Weights of a small transformer language model.
Training: 288M tokens, 8796 steps.
MLP neurons of a small language model. Each row is named by its layer, matrix (gate and up: input weights; down: output weights) and neuron, and shows model dimensions 128-255. Each number is 128 + 24 x the weight over its row's rms, rounded and kept within 0 to 255. Numbers have three digits each. A neuron's up and down rows have the sign that makes its largest values positive.
After each neuron's rows, "fires in" lists the words (lower case) most often at its 100 highest values on Wikipedia text that the model never trained on; "fires before" lists the tokens most often just after its 100 highest values on Wikipedia text that the model never trained on.

L11.gate428:112148157077126120113143144126138136126171114125114106137121121109123178151118131139157092121125103139128122113103144148126148108150158133141166099113079111117142130170132113118112123106141104140141150134119124120137119167106105169132138161168153168139146166117139104133097124122118112137169132120115134120133129083101063180126140120130181131148138146139102113098162123122113142164102
L11.up428:096132149133142139157180156127178110096111123138129145143115129106091117115133140148156129149097165126111089141083070161132127118104151121092093097108118121165123150128117139086081160097168103112138144136129140175124165131156114157170152136114100124089124095114140152095149119107141121122152090119119151173114170113123122088161094142119176143133145133091124131142175166120117124131124
L11.down428:132121130143161117111118123142113153120120178153119129112165132151131130137124117091134142141092151090113107121079159093121132121116140152145157152127156154155132139120089143106162114109114126131079170168119172135133192109150133137146119096136129127131116126121128145113120125134112096114144148129109151161173124174118146132100114109067114145138176169141128127136071114135138096081153
fires in: "january", "june", "may", "october", "april", "december"
fires before: " ", "s"

L4.gate39:074132151132090151100167131103136104106141114144142106156122152135106118122142171130080132117125138171112125112110129090146145138096198108099135116089094146147116107118161096177175119106172125113170116163113105149110152101108125151083125121142127111097126155147147107143150140101164108129141128101088135114131128132085118152121130145157124157075135135118110164114122090116117156149099
L4.up39:095107103155087161125072146126102141105164150131118108134148109086122165131109134122129148148114130145100104108096158074126136108097148142128122109168089099100108131133125117174173122115122111120153122155132101148112129107107091156100081122160149121097140143145118122101157125112139095117123157099089118149151119147089128136121120137136143125123149148112094151069091128089123159143151
L4.down39:163128124126135093139087126083103085118118160118146171132176110077113078153154138154155074195121096147150123120125135123116168120141139150126111160161154141118141144124154147102110124159119108113119139108171118132115161133147147172133106086152100100101122077130112083129103144143113108097109157162152110138130107091147119113109141103149108112170159125156095114091140170105118146138166
fires in: "000", "0"
fires before: "0", "."

L8.gate822:096133144106113172101123126119157145123104104141096103095146127099160123135129142173123094141150153127135153159149109126114137117090125130162121125131090143167106128157110144139120155150127081153158158115096148147124170140156108091122159149157105147130149130078177117122103088131147132147183163152146090124139104152089137151145195151146127139128125130117111107118126130128138083122096
L8.up822:079161106128128156129094137145146155071116145089129089093122124126137128150116055176138108158126137156153119090189139159146122169119125166119110120083102140123103092134098138138123144138112160121114104094131128139158144122135106158130095144183168158114156131127143127124076188115106107173077137147187172109153139129084125181112115092110112090120121139098157129092105155143121123135134
L8.down822:072164100149151167080153074105153117116134108117131137120160112123140098163152138117135134108098106111077138124181065113097127136104153136152138099090150113135133129156110143155144077200153091128161141082105149145153122087103095159145153093130154132114113116160129123165144138130148117169124116135130171128109124120120121081155141132077119100115122129098128163171082154142133125119149
fires in: "2013", "2010", "2015", "2017", "2008", "2011"
fires before: "8", "5", "7", "0", "3", "9"

L8.gate508:110083132099119146100133136150136140135130110133079111116125167138109161165124134116124161135086132160130167101148073117117131127099065126124116115141116161168109144156076176099139152141166135108154140117133108164128113112130155118126132146117141162105163139164176119142121143119151134133154066120103134122148127090158104143142133123104116153101161162170125156132158127140162133122118
L8.up508:129208131139146118145140127114119153093129152106122123135161102089156152155168127167143096113150086132108124104143063122090163135097108118096110080113166180139147105137138171139122130100137094102158111146132079099126122122162148146151128169170092128148160168105168147144103152139132136154135123153121140151100149093164086125136122093149107156142148153149132122134153139099162138134101
L8.down508:121168122151104154128141152126165150145106120135101139140153090117151095147092144128072167162121139113100126144064189126102123124072132178090108100148129130126153120101117085105140106131134156137113140106106180169157127123108150125159125132117141134130106167121103134120147159166129137128132150128100111124185126121154123159112120127101142099155146130129130117130143143114136128135098
fires in: "july", "december", "february", "november", "august", "september"
fires before: " ", ","

L10.gate690:138122157126109129143135173144135133133144135127127123137101089106105130138187119147161165133135119123108113123153091104083120114098165097147147092150060117167120118093124143105169164112127112098142103120137181152123147122092114142125140125095136116165127151138152133126106137130126146106157148137085116173130132135125077087127112160147171127184145124100134120149119131105107123121084
L10.up690:116166110094144119145098126132123127128134157108104170089095126118087095091081143118128078127127158099146088070130164090128142112150124135104129105164155143073139105117102119163141147107186101107126137175148082134140149118185118166148132153124141137105151116125133165155130131135114123146159102155156130126106119147158147127153113112136139150153103128129092126121133110145142141118141
L10.down690:134103112121158145116096128153128119129138121159124118130140174139124083093107123148156125117115141084129148140150149155119167128120134131166164119124140140115154165147104158138153155140135137174095079161110160157131129142139175141154110097153131102122106141128086171146094154135118047100152103181173129104133159127162119141156160124099141096158132142090117116082128121114135128144099
fires in: "july", "december", "august", "march", "april", "may"
fires before: " ", " |", "–"

L11.gate567:148112125129135138129148164127161118086107148165122134151124166098107119139145140122155097106090174125180126167121160139091141142112135178143117110119143119123168118125080125151139118207110105107123100100128120139137133084114135138120096171132140123130146128144135131152124128143150150131142126062126172121162084119136076151152120141102155130134110131144101121074113116103138149123124
L11.up567:148123194114110103134132109150132116162132113109129132112093152106093155118122140196146165118150117105142099120125101201136107064174158131125163103175108121162115149103112170125135132128155099173117115097112144097125132118136170154156132119169110078097115173108160133155111106135108064096140097099131128172140170140123098096140154105127170169117156149132133126138177085173161153109078
L11.down567:098128164102087129101159126158113152110120124140097130126103155137135110148126084146178091131158146109123113113118129143117158114090124147142146144139071076122095129117122114113132131135127110121119127144120153131165141159108142119127155120149157119125118164072134142109124111166156109098145127147111131136160135121113098121156125139088165119181167139148139179086144144150122152148082
fires in: "january", "july", "october", "june", "march", "august"
fires before: " ", ","

L9.gate1000:150088116131135126150134120114140108091169104111131113153112132148173145063091130095142124099117136128152154148120103132112087136128149099138142125072125093144124093132126139139157151160110108154131126113131178201135107124140128134113131137129124120129167165112112163148079126114084098121135143126141103172150167100113112128123143164100157148150128110151147135122138141151178113148108
L9.up1000:134142126184145125078163176146158143122139096131140139122101102130117117144109185115087091151107121150143122109113117121135124185103135119113124091102135090182142136135103122122141120128105132138129116153125113139076178138111137137125122136156157150081113142159180099140148128118118123173108154109127120136120167125150156118133179140153096123070134113146115174134161128122136109151128
L9.down1000:121174112122140149094128084145145130133162110155083097093094144129157148076153162114092127139113143112145103076125197115136132144131125155154127108160118119138118115105109132116159142159127115135134167126121105080148190116138140113175118092097133108138106096119142100132110157174110113120096155118143107139126179115132094124127149116120104131102142142132118127145140138127129116135124
fires in: "1998", "in", "1999", "1990", "following", "to"
fires before: "8", "0", "ing", "9", " a", "7"

L4.gate135:141103080094123132137149187140129142076104114160152106157150113112118138164151156112163164129112145150121156159144148139105124110132141136161136128137152123132157129113125130073083140145085128158092084124136137128138122109155188109096124142113179134143135109124120166101111129109114152134153163107114142128085131125117157128135068130130161087082094118164110113113130142121113174113145
L4.up135:131138108094130119147168174168142099107118080134145125130110074111134119133077118125100115068108176158112091124145165138131169130143129095113139097120128144167131101148079150123120138155108122144165119131150140188143145150156140138127095119151142184119148141148185178159125131170138145114132114090108161128082137127157100179185122143149159156105157160144169122103175108120142142136142
L4.down135:132128097138102100118128154130106116077139077135146101141115113117149156105172165125093138120164118168137118187135143123115097116107097129179100133139151125146150131097122130138111138095126105165102069116155126151139112107138168061125134131113123107150169116111127159095143118127100139141143164135125123127129096124092139119151146120140121151059123161152115110185126150118156117106136
fires in: "january", "maitreyi"
fires before: " ", "rey"

L9.gate252:121125188145089121152125118111149131115134122155124129137103133168115157098132133123132195134100093147145146169108117158156100126127168119103138120130089133103112119078127130167119103127118117146147159124164097086151159142116145145164116174125134125072136145095105089104100114107108111141121118139160160117127137085128076132128140137119141165121134132122153178136102124129094132148107
L9.up252:095110098146173075133130103100139140099147155136134135137134135131136135101129208092113161137132177154148153112124143136176104151154120147142132126079136169152156130125122102093161108165142098123142128120121119094125113135151158160139148145149081154164126121144131137129136123115101120153171110093131140124127114140177115128141131098137168172115114123124136111124104146109140116101128
L9.down252:108123174126130128169092113109105154195114146115134110072106144107173148080106118163148133147127140152128095117141152123112125116117141084103184120146080144056162133134109107156130152126156151100109134149114065124165152153104118138140102063146139113120121154150135166086118098158113094141122135128146087144131114113085133126133147141093139139107110137101149153123096168131109161110173
fires in: "january", "february", "july", "november", "october", "june"
fires before: " ", " the"

L3.gate407:164121114109117099131166142129146115141091140100102110086118109111150159141109110133152079087140160129130142174123181150126118119147168124138123161136163130158155141090145151157165150103133148173113117117126145128127128106131152105106162098113117104073122125124121102102102171150161145121117124129140125123115168099146123093103125117142140094144123155129067180128131145129109140124128
L3.up407:167169135117179179095134123114159159118131165143099150146151162129093150130132132092096156118123079143117117128107159133125166180069156127143079130151096083118147122161128114131096110124100089119119148135140097137131126138129161137132115148134101114108143135147129157096167100136099168156085134118149098137122112143133165180166047123154178143146115115143172154118122130097139135126156
L3.down407:143121120098115171133149137095142123113170113160113104118112126134138126114134155145128154114145126159176109162117163112167143106119122094100110117168173164105148117171121154107106135127136138132118123105128109136112117096147124109184143108162095144113086162114113099105126135143172125096104141141106090130084124125090161114127104124150158162111152170133186121092201135151133110103081
fires in: "there", "it"
fires before: " is", " were", " was", " are", ".", " had"

L3.gate986:126154133136122123112143159142147096108160080175139111161102133129127129176102158161147126103118146196131123105155141149138148155093144117116123138105088137134156166129141132106107166154141157126116125128155106183148160135144134124146095082146119135155132160144161082135119114106127129114140108075138116123105113120155138090122112122150143131145126130156119137160166094113072118133109
L3.up986:115158134114196121157150144119129108135135100136135121118119190122086149100119140123115146112091123097117154159102201153128148147149119117077132123093108093087161143120112124085117136138120136133144112147113133137163102104162106146094151145109121109144091129102135160142111105145080114121117103129174139093109112124126131150125167131119179112109138104176171125145159102124137110145153
L3.down986:154150129113105124160160140145116113121134100071146120116132123135114139117127150132143173131118148132111113154144158087126136124113166151139157122116124119091134132084115098114139190083103153121127127093073115137085115093135132175163127173146150188130145158133112134089115182099136123135191109107117119168138121098147106120105134158102132175095123182113146168159096152069124134116169
fires in: "it", "ve", "i"
fires before: " was", " Go", " is", " also", " has", "'"

L11.gate362:106099114114091165122119166105140134090127158125115165107094142114135094114149139114132146108133100087127122121128088101135100109150140150144123150120136110153150132101130152074120161145142120092128133138142095129145143138144121234166124106142136110081181169113146157123086120148154112122198132053105132145142112125117111142132129142103140139149115123102111093131183126105096157106093
L11.up362:105099127134104141118178171117139164143115142153147175106137134123089097113089154111133099108133091120107146106137124132091147120134101146125158121158179136168134165113135141148124161142154122096090125124126096175120163113143090171131127141141123131131122160089139197095071118165113134132169155105122105148112077136158094110149157135098189113151109116101137145116152175155112144108111
L11.down362:112116136077135154113145112151128137111105137159168144105102165118112089122132140177160068144104101137123148101137164142113112142122139129146149070110139134136128163130154129127119156138151137129085151136102101147132154133140108098161097087152141115140112148191117194172146128145193115149127146143104163130137083117126154126127141136092174166150121135134117098139084106128121151124140
fires in: "october", "september", "november", "april", "june", "december"
fires before: " ", " |"